Weights of a small GPT-style language model, trained from scratch on English Wikipedia.
Size: width 512, 8 heads of 64, vocabulary 8192.
Architecture: RMSNorm before each block, rotary positions, biases, untied embeddings.
MLP neurons of a small language model. Each row is named by its layer, matrix (down: output weights) and neuron, and shows model dimensions 218-313. Each number is 50 + 10 x the weight over its row's rms, rounded and kept within 0 to 99. A neuron's up and down rows have the sign that makes its largest values positive.
A block is one neuron, or neurons of one layer that tend to fire together. Before each block is what it responds to, as a language model described it from the Wikipedia text at the highest values.

Description: Passive auxiliary verbs
L12.down401:53 60 42 57 60 43 43 25 52 70 51 56 62 60 53 44 47 54 40 55 44 51 49 60 45 47 62 44 55 51 62 63 58 28 50 69 60 46 58 37 37 60 40 58 61 58 45 63 60 50 44 41 44 52 55 38 39 70 40 52 64 40 59 57 51 49 51 39 46 58 56 56 31 53 54 64 55 39 45 33 73 37 63 45 67 41 40 44 52 36 65 38 71 58 33 40
L12.down439:35 75 57 56 49 57 57 44 54 54 58 47 69 60 69 61 52 62 29 54 40 45 42 37 69 30 51 56 55 51 62 62 61 69 56 49 54 48 51 66 51 62 60 50 48 31 43 44 44 67 64 57 32 63 53 45 52 48 60 55 42 46 57 44 59 59 48 52 44 32 46 54 51 67 42 30 56 64 55 45 48 40 51 29 57 64 58 43 55 53 57 56 45 53 46 64
L12.down824:27 48 45 46 52 35 49 50 37 31 47 48 60 54 29 42 46 48 52 56 45 51 50 49 56 34 49 49 70 55 43 48 51 60 44 30 57 55 52 38 45 55 60 57 24 53 56 75 54 41 36 76 68 64 63 42 52 41 53 46 55 48 42 32 42 54 51 50 52 45 50 53 39 45 34 55 60 59 36 44 49 57 59 55 26 67 56 56 51 44 49 50 49 60 48 61
L12.down874:53 55 46 78 55 56 59 49 55 30 45 48 47 44 53 40 59 49 53 63 53 24 44 61 36 41 36 58 60 52 48 64 33 61 55 77 40 45 57 45 50 56 40 58 53 53 45 54 53 50 49 64 57 42 44 49 34 46 60 66 48 47 47 53 46 57 46 37 50 55 55 59 46 58 51 57 40 65 65 69 35 43 42 49 45 44 32 56 37 60 47 56 55 48 44 53
L12.down1357:71 47 65 56 62 50 45 43 27 49 36 37 61 36 61 49 46 64 38 53 43 66 44 48 66 37 45 52 69 59 39 56 35 40 66 47 34 55 52 55 38 42 44 43 54 51 55 40 38 50 41 35 60 55 65 57 44 52 49 53 40 57 48 47 64 54 68 36 53 55 46 33 43 39 40 58 37 42 53 34 36 53 61 45 44 48 48 33 50 45 44 55 61 55 35 48
L12.down1547:20 38 55 57 57 45 34 50 73 63 50 53 34 50 57 42 46 69 33 62 51 63 39 58 60 57 68 46 54 48 63 50 59 52 45 68 27 43 62 44 50 54 58 48 52 65 48 62 44 59 54 46 34 45 39 46 57 62 51 35 41 47 48 63 34 49 52 32 54 41 64 68 45 43 54 38 40 59 41 57 37 32 59 46 49 45 44 56 53 38 54 39 47 51 49 54
L12.down1866:41 43 54 56 40 39 47 55 50 39 47 55 47 65 36 46 42 39 53 58 57 46 39 43 60 42 64 59 37 42 61 42 58 58 65 59 52 45 51 60 32 46 56 47 46 42 20 68 63 36 45 42 34 43 53 54 47 71 40 44 40 71 55 40 59 50 57 26 48 38 55 26 34 37 41 67 48 58 56 55 36 46 60 34 47 45 41 48 43 49 42 50 51 53 34 54
L12.down2045:37 32 47 44 28 56 40 55 64 49 57 49 50 66 58 50 37 49 51 68 57 43 65 40 41 52 47 42 62 61 47 36 49 79 61 50 58 47 40 35 57 64 68 35 50 59 41 44 59 37 31 46 56 65 41 50 54 51 45 40 62 44 52 34 30 66 42 70 40 55 48 57 46 51 44 51 66 55 57 40 48 54 48 56 53 55 32 54 51 62 59 52 59 53 37 61

Description: Mid-word suffix pieces
L6.down1766:57 41 57 39 42 53 43 34 35 43 49 49 65 52 45 57 52 53 39 53 46 48 51 51 40 33 45 41 70 73 61 46 67 37 56 39 43 66 45 51 46 54 65 54 45 41 43 37 50 59 47 54 70 47 67 61 53 41 68 62 51 36 38 43 54 42 61 47 52 56 65 41 45 54 43 29 48 62 58 44 68 38 67 38 62 48 41 45 21 49 57 47 55 37 34 56

Description: Preceded-by and lifespan dashes
L12.down355:44 54 44 45 50 38 51 49 58 57 62 45 54 64 40 42 30 49 45 45 64 49 60 44 38 53 48 38 37 38 65 57 69 57 49 23 39 43 50 39 38 36 34 52 45 45 40 54 61 32 78 52 56 47 56 44 66 44 54 57 30 69 53 63 54 57 59 59 51 46 58 55 50 65 60 41 51 42 68 34 55 56 53 46 41 66 57 50 61 54 37 55 49 44 65 61
L12.down705:85 73 31 44 59 37 65 39 43 51 45 58 56 53 59 39 56 40 46 48 36 40 70 45 56 53 54 42 54 60 56 43 50 66 41 53 55 68 51 58 42 52 50 38 54 38 48 49 58 41 52 33 44 60 51 63 49 39 58 57 38 41 61 47 28 51 56 51 46 57 54 33 43 58 66 44 43 51 64 65 53 38 52 46 38 49 48 41 64 54 47 62 39 50 48 42
L12.down755:25 50 64 56 53 59 52 46 46 58 36 45 38 38 61 52 39 61 50 50 66 54 40 63 34 42 79 50 53 58 64 53 45 47 57 35 37 60 51 57 54 43 52 55 73 59 49 54 48 54 53 60 51 41 52 54 43 52 63 38 70 52 60 62 60 48 40 61 37 62 40 37 48 54 61 54 38 25 61 48 40 47 56 46 51 49 49 60 48 51 54 44 40 55 54 47
L12.down811:28 48 60 56 42 47 64 62 57 62 61 55 31 56 51 69 55 65 53 43 57 48 28 41 62 40 66 50 43 46 45 33 63 49 66 57 65 65 62 66 31 66 48 58 51 59 61 49 66 39 47 45 49 19 53 52 37 44 50 48 42 70 67 55 51 49 31 59 48 53 43 40 42 42 53 57 56 52 65 53 36 39 32 72 53 56 50 53 44 49 45 28 30 50 47 41
L12.down932:59 64 44 59 68 62 51 31 36 46 53 37 41 49 47 45 62 48 69 44 40 29 41 50 41 57 58 33 68 52 42 64 39 68 49 50 53 60 70 56 65 42 56 33 58 62 41 65 69 57 56 42 46 40 58 44 58 47 58 54 48 56 64 45 52 49 63 62 52 45 66 51 68 45 53 55 54 44 49 48 51 34 43 53 52 54 45 64 49 39 62 75 46 58 52 44
L12.down1157:68 57 56 68 53 56 58 45 75 38 52 68 53 69 55 38 52 51 46 46 49 65 50 39 36 59 50 45 60 44 44 55 43 44 34 32 54 45 65 67 30 44 59 48 52 68 33 51 58 38 49 50 51 39 40 52 57 38 59 59 45 54 58 43 45 58 54 45 52 34 47 54 48 35 56 39 46 52 44 48 49 53 34 54 58 48 56 35 52 54 51 62 50 56 62 55
L12.down2477:40 50 36 49 48 47 55 58 71 37 51 50 60 61 41 57 42 45 58 62 36 68 59 48 49 55 38 59 31 61 43 56 40 45 62 60 55 51 47 54 65 60 57 62 51 39 31 52 46 52 37 38 37 59 45 59 62 50 56 46 64 52 60 63 48 29 41 59 41 47 53 46 34 41 53 40 49 46 52 50 46 39 57 38 56 52 71 51 55 43 49 69 19 29 28 32
L12.down2684:79 57 50 44 65 46 42 76 42 56 48 59 52 37 51 60 46 64 50 47 52 44 30 37 46 48 41 62 70 61 56 48 61 53 53 75 45 48 24 47 32 49 51 47 45 54 50 62 50 37 58 51 47 41 50 54 54 54 59 44 53 45 61 38 45 36 45 56 66 42 59 72 62 56 50 67 40 47 26 46 46 38 69 70 57 71 53 63 38 61 42 49 54 58 35 48

Description: Split word endings
L2.down48:41 50 48 49 52 49 51 31 42 49 53 42 37 40 46 35 52 54 44 60 57 47 51 56 42 37 48 50 47 51 44 50 56 37 25 43 41 47 56 57 51 57 69 37 50 61 50 35 58 54 33 55 35 61 56 41 54 57 42 53 55 59 40 58 62 52 56 57 48 38 44 52 54 50 47 41 50 51 47 58 45 63 50 44 52 41 58 51 55 60 48 65 49 45 45 52
L2.down146:40 44 52 55 68 37 28 49 58 58 41 50 55 67 55 54 46 42 63 54 39 43 38 76 53 60 62 43 41 41 46 62 60 59 48 56 68 57 46 53 48 48 36 37 37 49 48 50 54 57 46 49 48 54 64 51 60 62 37 47 69 34 41 71 51 38 40 56 63 45 48 50 44 58 63 54 61 55 56 51 51 50 45 48 53 38 69 49 35 61 48 56 40 47 58 42
L2.down327:35 48 71 38 63 52 36 62 59 50 46 39 32 57 57 58 48 38 57 47 47 51 39 47 55 40 43 39 46 47 66 66 57 72 43 56 48 61 45 59 40 49 50 63 55 64 42 72 36 50 50 64 55 34 52 47 55 69 60 48 45 52 70 43 48 42 40 45 45 42 60 68 42 50 60 43 67 34 49 58 53 36 49 58 52 58 41 51 45 71 58 40 54 47 51 43
L2.down601:47 27 51 46 56 54 56 38 37 54 48 42 52 33 62 58 36 45 43 48 65 33 56 32 47 48 57 34 65 28 50 55 37 58 39 62 50 47 54 51 39 46 63 52 46 46 36 58 45 27 63 69 42 53 56 70 40 42 45 64 41 40 44 66 48 41 63 42 53 33 60 65 53 61 50 34 46 33 45 53 55 56 68 52 54 40 47 53 61 51 58 51 43 41 41 50
L2.down1530:54 56 53 47 65 51 45 53 69 65 47 57 51 63 62 60 41 47 60 43 48 45 36 48 58 43 42 47 46 44 43 47 59 50 61 32 77 49 43 63 36 46 59 34 54 63 54 41 47 58 47 43 32 53 51 48 45 47 51 41 69 55 47 35 56 47 36 48 61 49 61 51 57 58 39 43 48 72 56 43 45 66 41 57 57 66 67 52 47 61 53 42 60 56 50 39
L2.down1592:35 32 64 50 65 58 50 24 34 42 31 47 45 40 48 43 58 39 38 63 39 50 57 41 51 58 55 38 70 68 55 57 26 45 42 51 64 50 50 57 55 50 47 44 56 51 33 50 47 48 61 41 42 34 51 30 59 62 35 50 28 59 51 49 52 60 45 57 47 55 44 50 58 54 54 33 33 52 59 43 45 58 47 50 57 56 55 53 67 45 43 41 55 54 40 52
L2.down1869:33 63 70 37 59 62 37 31 47 41 43 43 52 27 56 52 45 48 66 37 44 45 46 53 63 49 58 47 43 49 40 49 50 67 39 47 43 51 39 67 60 25 41 47 58 52 38 46 58 46 50 42 47 56 39 44 39 37 45 44 49 64 66 62 54 32 59 43 60 56 49 45 39 51 60 48 40 38 49 59 64 36 54 62 52 56 45 60 53 64 53 44 78 54 29 62
L2.down1980:68 48 54 49 45 62 43 51 53 53 53 59 60 55 49 67 60 66 58 47 60 38 54 41 23 45 50 51 33 41 45 45 55 59 42 55 68 46 49 26 55 26 69 55 43 76 40 59 50 55 40 55 60 55 48 49 48 49 43 59 52 52 62 37 63 49 51 42 61 59 58 45 44 55 36 75 57 34 40 61 52 46 54 35 66 44 40 56 64 58 54 29 38 61 45 60

Description: Word-initial fragment after punctuation
L2.down424:09 55 56 43 28 69 65 49 47 50 56 52 51 53 62 44 47 37 51 27 47 49 66 55 51 51 50 54 50 49 56 42 50 53 52 45 48 45 59 47 39 53 59 57 58 61 60 38 51 54 52 55 48 38 54 46 42 44 52 45 46 59 38 57 58 52 51 59 40 45 43 46 59 51 52 61 45 44 53 49 70 54 60 51 34 42 49 52 61 49 50 48 59 41 31 55
L2.down525:00 51 66 42 46 57 35 45 51 48 45 43 79 50 32 56 33 56 53 56 49 49 46 42 48 38 50 43 56 51 60 37 58 43 51 45 49 38 48 72 39 57 42 40 47 53 61 56 43 58 53 47 34 46 42 61 53 53 34 47 52 50 49 63 46 47 41 56 40 42 46 62 67 52 52 50 53 53 57 43 58 60 50 38 43 41 53 38 62 47 48 46 32 36 55 67
L2.down1143:44 48 55 60 48 56 60 58 64 50 52 45 52 51 55 59 48 59 54 24 57 57 64 39 61 40 38 59 45 39 53 34 53 52 50 53 49 39 44 59 46 41 51 37 52 47 54 41 41 36 36 51 37 52 68 62 59 44 46 44 61 52 61 53 48 58 45 59 47 47 56 61 43 56 48 52 65 71 52 58 50 52 59 41 53 32 46 37 56 68 43 58 62 48 54 46
L2.down1189:37 69 64 63 45 42 61 47 46 57 43 61 50 61 49 73 47 64 46 56 50 41 47 53 59 50 43 51 28 38 52 49 50 47 61 54 59 49 31 45 50 43 34 43 31 65 64 35 43 47 49 40 31 33 42 52 71 46 55 51 59 55 34 62 55 41 53 45 37 49 56 48 50 46 39 56 54 44 58 64 55 57 50 60 43 43 55 61 59 62 47 46 49 36 48 41
L2.down1283:31 45 49 49 53 67 43 71 52 48 46 43 44 48 60 63 49 77 45 56 52 28 66 47 48 34 60 47 57 37 71 61 35 51 40 48 54 47 36 56 52 49 53 30 31 52 39 31 62 25 37 47 49 22 44 59 62 53 52 35 62 54 75 50 66 52 54 46 59 46 37 44 50 55 50 44 40 57 49 32 50 65 60 53 54 32 52 49 50 34 53 48 70 66 55 47
L2.down1306:46 76 39 42 41 59 45 52 63 50 53 27 61 40 58 39 54 55 18 43 56 46 54 54 43 48 60 43 44 55 36 51 42 64 38 51 34 41 45 58 54 44 59 45 58 61 50 53 50 47 55 43 51 49 58 54 51 51 49 48 60 49 41 42 45 42 68 49 51 54 40 57 41 60 48 59 32 61 54 44 49 39 57 53 57 48 39 54 61 53 67 68 45 49 61 42
L2.down1333:39 46 22 40 39 60 65 48 50 57 28 62 49 49 39 49 35 71 38 38 44 47 41 42 66 49 36 59 50 51 38 52 53 52 35 39 52 35 51 52 47 41 36 52 40 32 64 33 45 51 41 44 53 60 54 48 42 49 64 57 45 66 54 52 46 41 49 46 56 40 54 43 45 57 42 29 44 44 39 50 52 53 25 38 54 45 68 40 45 57 44 43 47 47 32 65
L2.down1741:37 41 57 31 46 45 51 57 63 58 50 51 42 45 49 35 41 51 32 39 38 59 51 34 50 41 59 53 48 60 37 50 32 44 55 61 44 49 56 48 46 45 55 49 50 41 45 72 52 45 44 45 30 63 48 42 29 56 59 42 44 57 63 55 58 59 33 65 50 52 52 40 62 64 40 42 39 61 31 63 58 57 63 50 33 44 37 48 57 43 70 50 53 47 48 43

Description: Passive auxiliary "be" forms
L6.down1482:36 59 51 63 42 48 29 43 42 50 58 56 70 36 46 46 38 37 30 48 31 49 44 54 65 42 47 51 46 48 47 50 43 73 51 47 66 55 37 52 45 57 66 32 46 52 57 48 58 46 54 45 60 53 59 50 46 59 60 46 38 43 47 56 47 66 54 42 50 59 44 48 57 63 33 46 48 41 55 52 52 56 46 40 44 45 70 65 46 44 44 41 58 45 54 42

Description: Pair-joining connectors
L6.down193:74 48 46 48 60 74 59 31 62 41 53 37 50 60 47 44 62 41 59 50 44 43 52 78 51 60 47 49 50 59 69 45 50 40 46 48 55 72 47 52 42 47 54 50 55 48 51 53 60 30 47 60 72 32 58 31 44 49 45 34 40 65 52 44 52 57 50 22 45 43 49 36 37 43 46 40 42 51 23 46 53 48 59 41 54 56 22 36 56 55 75 40 50 54 45 50

Description: Sports score notation
L12.down654:41 68 55 43 56 54 51 61 65 57 54 44 50 46 55 54 42 57 56 43 48 63 49 25 38 39 51 49 23 31 53 62 63 48 48 43 74 45 57 61 36 67 57 39 71 53 53 43 47 50 71 49 61 40 66 65 36 38 49 70 36 53 58 65 38 55 71 48 71 54 62 48 52 46 52 43 41 53 49 48 56 44 49 50 42 54 50 40 50 55 47 39 54 44 31 64
L12.down790:67 39 42 33 39 51 59 40 53 52 55 58 44 53 49 49 32 47 70 49 41 54 37 71 50 34 55 64 47 44 45 49 65 52 53 47 68 60 42 54 42 38 63 31 47 36 64 55 50 43 71 41 39 44 35 57 59 66 49 59 65 40 28 36 57 42 49 61 37 23 38 37 41 67 43 53 55 57 40 59 59 60 29 51 37 64 44 64 56 52 50 61 50 58 66 51
L12.down817:47 45 67 64 56 55 32 53 40 45 46 56 78 45 39 42 45 48 43 30 38 44 43 39 63 50 54 56 52 49 56 55 33 43 61 39 44 30 63 48 56 48 55 44 31 35 42 48 43 29 50 51 29 45 61 45 63 64 55 70 43 52 49 46 66 43 39 55 36 49 36 59 53 56 45 46 46 60 52 53 62 52 27 51 48 37 54 59 50 27 42 53 46 48 58 27
L12.down1096:54 38 43 40 54 42 62 43 39 55 58 75 51 32 62 52 40 57 44 57 36 59 61 59 43 46 57 41 65 68 33 45 44 44 49 55 51 60 42 69 49 46 38 51 67 55 70 57 48 48 48 62 54 42 50 48 57 56 53 49 41 52 50 48 46 55 39 56 57 34 33 48 38 41 47 51 50 48 44 45 42 47 42 44 37 52 35 56 54 45 45 42 51 43 35 53
L12.down1307:56 61 45 47 61 55 56 58 61 51 67 47 61 56 41 55 41 39 54 52 56 53 51 36 60 46 53 51 47 59 34 63 30 59 53 29 45 61 40 56 55 36 58 58 51 50 42 48 59 46 41 68 31 41 57 41 63 46 56 61 65 36 57 49 43 52 54 62 46 39 42 34 59 36 46 39 51 68 69 39 47 36 51 46 57 66 49 50 51 55 53 41 60 53 55 44
L12.down1437:43 46 53 42 64 52 52 40 55 46 63 62 43 42 57 40 56 24 37 39 65 47 55 49 41 60 55 43 52 35 59 62 53 56 64 51 61 44 37 58 60 42 68 53 57 63 61 61 38 39 41 53 39 40 57 56 39 49 56 56 56 50 69 52 51 28 59 40 49 52 63 36 55 52 49 56 59 48 58 45 42 40 61 53 46 50 60 47 49 54 41 62 59 50 42 36
L12.down2053:31 47 43 44 59 39 39 47 56 53 61 46 45 70 54 49 50 60 61 43 56 37 65 58 29 43 41 46 62 46 44 54 62 46 70 27 57 41 45 51 60 38 66 39 58 43 41 58 43 44 49 56 47 29 25 51 45 50 27 53 51 46 49 36 51 61 49 46 41 48 54 30 57 48 30 55 52 43 39 54 59 52 46 44 44 63 37 53 40 61 47 43 46 60 57 51
L12.down2135:55 50 46 37 42 45 48 55 49 47 54 53 51 41 52 71 52 35 53 61 34 51 62 53 46 46 42 47 43 56 67 28 55 46 30 65 48 71 26 67 55 63 47 49 28 45 55 58 57 52 52 61 48 64 61 36 40 42 57 38 39 61 47 48 42 57 45 65 58 45 57 52 48 51 52 40 62 49 65 62 50 47 53 69 70 40 51 31 64 51 60 39 55 40 49 39

Description: Mid-word fragments, re- prefixes
L6.down1545:65 45 55 35 45 33 50 55 44 55 68 44 55 43 56 62 42 58 48 52 42 39 40 42 49 51 29 56 51 74 49 53 46 38 49 42 59 47 43 37 64 59 30 56 53 49 40 54 54 57 44 45 39 61 58 37 47 51 38 59 47 47 50 65 45 64 38 54 54 73 42 52 56 46 53 52 38 44 52 34 43 72 51 64 56 50 54 58 59 59 63 40 57 59 48 51

Description: Main verb after subject
L2.down22:49 60 49 62 42 49 55 40 61 48 48 49 39 55 37 68 63 48 43 55 48 45 49 47 63 52 65 48 52 49 47 53 30 43 32 54 53 42 42 34 47 53 51 64 46 37 49 61 49 34 35 42 56 47 52 39 47 44 50 62 65 42 55 54 47 49 47 55 61 45 53 54 25 60 55 53 55 62 60 63 41 68 45 38 41 62 52 72 46 64 34 53 67 66 41 64
L2.down329:24 43 61 51 50 32 32 43 48 59 65 56 58 47 50 58 61 48 34 51 41 29 54 41 40 53 33 38 49 57 48 45 46 50 38 38 48 48 51 41 66 65 44 54 56 41 59 35 50 42 33 57 61 45 55 57 49 46 32 61 43 56 44 49 57 58 49 50 34 49 57 58 52 54 52 43 66 54 57 54 61 37 34 51 63 56 59 77 42 43 42 56 30 57 39 46
L2.down503:85 65 42 55 44 61 52 65 31 48 42 41 42 44 42 45 48 44 40 43 53 58 48 51 45 39 58 56 38 47 55 46 33 56 43 53 71 64 38 50 52 34 64 52 48 54 61 38 42 65 28 44 43 49 57 56 54 53 64 64 64 37 48 50 53 47 64 44 56 59 52 56 49 61 60 50 44 59 72 49 39 54 53 52 30 26 67 48 33 54 52 59 35 56 53 41
L2.down702:04 72 45 73 55 49 51 55 38 48 51 53 60 57 33 53 53 41 46 65 59 50 41 58 46 62 43 56 52 58 63 37 51 47 48 34 45 48 52 50 56 62 60 59 43 31 55 59 49 50 42 52 44 61 47 48 49 40 61 60 29 38 58 33 32 63 56 49 47 46 59 66 46 53 35 52 49 54 52 57 46 43 52 42 43 57 60 59 59 57 49 70 49 56 54 43
L2.down726:29 43 51 58 39 56 73 46 31 67 53 48 57 52 39 43 55 39 52 62 59 47 48 52 53 24 55 53 44 42 53 51 29 60 64 64 58 48 54 55 49 34 45 44 53 53 43 42 54 57 50 51 29 47 42 23 42 40 71 70 32 41 58 64 53 49 43 46 55 45 41 20 54 46 35 42 41 32 58 40 35 57 57 34 44 47 61 52 58 44 50 58 44 44 46 51
L2.down819:07 49 45 73 41 38 50 47 45 46 65 50 48 65 56 28 42 50 52 64 51 45 63 52 53 51 65 55 56 53 57 45 32 63 63 39 41 46 43 52 55 50 61 55 41 58 49 60 30 58 63 56 45 50 57 48 57 46 65 56 32 52 67 45 47 50 48 46 45 54 48 62 47 51 43 66 57 50 38 48 58 48 60 44 49 51 60 59 40 46 62 65 39 47 46 28
L2.down1976:39 55 34 54 60 52 54 43 53 35 47 50 47 42 45 62 52 41 39 58 57 52 57 39 37 67 40 59 36 41 62 46 36 31 36 29 37 39 65 73 51 46 63 40 50 49 49 54 34 42 58 49 49 45 49 53 51 44 61 47 41 35 48 45 67 43 34 54 38 61 33 31 34 47 54 67 37 74 61 34 53 56 40 46 58 47 53 51 44 39 61 50 47 57 40 31
L2.down2251:13 67 46 49 59 44 55 48 41 44 52 45 46 36 53 47 59 45 26 65 45 25 50 42 47 44 44 49 56 33 65 56 51 39 55 64 42 48 43 38 47 53 56 56 52 55 45 53 47 46 41 58 51 60 53 42 48 53 45 44 43 49 41 52 51 66 62 55 44 47 59 56 47 57 51 35 61 38 34 57 54 52 31 41 35 49 49 60 33 76 48 37 49 51 34 51

Description: Word-initial fragment "ra"
L12.down18:39 41 52 65 48 50 56 42 58 57 53 40 34 65 62 54 41 55 54 41 34 55 39 58 51 49 50 22 42 33 53 64 47 67 50 42 49 55 56 36 38 52 62 34 60 56 33 54 58 56 53 63 54 47 42 51 44 60 48 36 43 42 46 59 62 58 47 45 52 44 41 38 49 48 53 37 44 48 61 42 39 34 42 56 43 55 54 51 55 43 48 25 48 56 44 52
L12.down193:58 62 55 42 49 29 49 56 63 23 43 51 45 47 39 46 47 79 50 40 41 51 28 39 54 41 45 57 48 51 44 64 54 55 55 39 39 52 54 41 54 52 46 38 44 43 29 61 39 62 66 62 52 45 62 54 50 37 43 47 55 44 43 48 54 32 53 56 47 50 55 68 37 51 35 58 42 70 66 56 66 42 42 44 40 69 36 29 44 44 33 33 46 64 42 66
L12.down330:66 48 34 61 52 57 53 58 43 32 45 57 56 32 52 53 56 46 45 48 57 61 62 51 52 51 37 50 72 30 50 45 42 42 49 45 50 45 43 35 45 47 29 51 45 52 48 50 38 36 47 68 65 53 58 58 46 43 50 60 60 41 47 65 51 57 42 52 56 50 48 53 69 50 54 54 48 66 42 55 47 42 37 29 56 48 38 59 46 32 46 27 53 67 38 32
L12.down698:37 58 59 58 39 42 65 56 44 61 49 69 47 50 54 45 47 64 37 60 64 53 28 48 61 54 63 30 48 31 39 39 79 61 55 49 53 58 36 56 73 54 59 40 51 46 65 63 53 61 50 52 45 71 54 53 59 42 63 53 33 32 28 43 57 57 50 29 61 72 32 59 58 58 52 67 47 64 58 47 48 53 49 49 48 65 52 44 50 62 52 38 57 45 38 57
L12.down770:50 42 52 53 42 36 51 55 39 47 47 56 60 57 37 50 43 49 66 66 46 60 46 63 62 43 73 47 59 54 26 36 36 55 33 59 51 56 47 34 59 41 45 54 61 50 46 54 57 49 42 55 40 44 34 49 51 50 56 27 57 39 41 51 44 57 43 34 39 59 44 33 66 48 49 54 55 50 42 46 58 59 61 60 48 45 46 49 45 54 29 46 58 66 44 50
L12.down1009:35 54 60 65 45 59 57 54 55 43 35 50 44 39 45 61 70 35 49 72 72 68 47 60 44 42 44 31 47 62 63 53 54 49 44 55 59 45 54 62 60 54 56 52 43 48 40 45 59 47 52 57 62 53 38 71 58 68 38 47 40 72 51 62 43 55 60 49 52 55 46 60 40 61 50 62 59 25 41 61 47 51 55 50 43 51 39 43 47 48 48 58 48 43 54 42
L12.down1332:57 58 46 42 53 59 42 67 30 44 58 48 62 62 56 52 70 59 53 50 52 54 47 61 66 45 40 59 27 56 34 46 53 31 47 57 47 69 54 46 46 50 64 39 65 44 38 46 55 64 50 61 37 47 49 53 58 64 70 39 40 46 66 53 46 53 60 50 51 52 34 54 45 43 50 66 52 55 49 59 61 49 52 59 41 36 51 22 56 50 50 47 36 59 57 58
L12.down2298:48 46 42 42 50 63 52 42 54 44 37 59 54 58 49 59 37 67 50 55 47 42 77 45 46 39 51 43 70 48 48 64 48 58 57 43 60 38 51 53 44 39 58 44 56 42 58 53 34 56 49 52 69 47 51 54 64 53 40 52 39 57 41 61 55 52 37 52 55 38 51 55 58 67 36 47 40 50 39 57 34 41 64 49 48 67 43 59 36 54 40 49 43 57 41 19

Description: Score separator dashes
L2.down31:63 53 59 47 56 46 66 60 42 41 53 49 54 65 52 46 45 48 48 39 34 59 57 56 46 53 50 34 63 44 45 51 49 55 47 39 65 66 53 53 53 31 62 48 40 36 36 35 73 53 50 67 40 38 48 59 52 44 56 47 48 63 44 61 35 43 34 46 39 52 31 70 63 49 48 49 44 66 50 59 62 63 44 55 44 61 43 56 52 31 50 58 34 36 48 39
L2.down131:43 68 51 50 54 38 46 53 41 56 52 57 50 55 49 43 57 43 64 63 25 48 36 42 61 55 51 48 56 46 51 45 61 61 53 58 37 48 54 48 70 47 53 43 54 59 56 49 38 25 61 42 56 48 38 50 49 53 60 33 37 60 55 50 55 42 47 54 29 50 47 43 58 58 50 57 37 63 58 59 59 45 50 60 41 45 51 50 52 58 63 31 54 53 58 56
L2.down1019:65 51 35 47 46 56 37 33 46 32 65 46 59 55 43 58 42 46 45 65 64 60 55 42 71 45 62 56 52 49 45 62 61 62 66 50 48 62 48 61 59 54 64 48 45 61 47 61 45 56 39 53 43 54 64 46 55 44 30 42 35 34 68 47 39 65 40 53 44 48 50 51 37 63 48 58 46 39 32 38 53 48 56 47 17 54 39 54 59 39 53 40 61 51 52 43
L2.down1194:47 52 53 75 57 60 65 65 48 38 52 68 61 51 56 41 41 56 46 44 58 41 62 64 47 47 57 59 42 32 55 58 48 49 53 64 54 64 37 60 49 56 38 40 44 63 60 47 40 48 61 58 58 52 52 68 75 63 41 33 59 58 56 45 29 47 55 59 35 35 50 35 60 39 41 44 14 60 66 51 53 51 45 51 67 52 69 45 35 52 52 55 77 56 62 46
L2.down1287:59 47 46 59 47 50 56 63 33 53 60 51 35 55 42 50 36 44 43 44 47 39 48 46 46 41 68 43 64 62 60 60 43 28 51 57 48 62 59 72 48 40 45 38 50 45 55 54 49 43 42 60 38 55 72 56 58 47 55 43 54 37 46 57 32 53 46 60 32 48 47 27 67 54 58 21 53 44 57 44 70 56 46 45 64 53 53 46 50 42 48 69 51 49 38 57
L2.down1406:25 33 54 57 63 70 69 57 51 44 36 60 39 58 53 53 38 61 46 63 35 44 71 33 41 51 42 61 44 41 43 47 49 60 58 60 69 49 27 63 40 41 44 29 28 45 53 29 52 43 52 46 41 67 57 50 50 70 64 42 54 46 45 48 49 63 51 57 45 42 46 47 56 49 53 37 64 48 58 41 50 71 52 59 35 60 50 54 55 38 28 70 55 30 42 58
L2.down1441:52 44 49 61 60 45 59 49 38 46 29 40 58 59 66 47 41 42 61 57 65 48 45 47 28 46 58 41 74 42 47 62 58 48 52 52 58 60 38 49 43 41 48 59 44 61 34 57 54 53 49 57 42 43 58 53 57 36 48 58 36 58 43 62 53 56 54 53 56 60 58 44 40 53 44 71 54 67 60 30 63 44 60 50 53 44 55 59 47 30 66 47 62 50 71 51
L2.down2310:40 45 63 59 41 52 43 51 44 40 47 62 51 64 59 50 42 38 55 52 41 54 50 67 44 45 52 56 52 59 74 57 61 40 50 28 42 37 46 51 60 50 51 57 56 32 42 55 47 72 61 44 43 50 58 40 44 51 54 58 53 43 35 31 41 60 53 58 48 55 60 40 50 72 40 53 51 43 68 64 62 58 60 46 60 56 48 49 43 48 56 48 30 64 61 47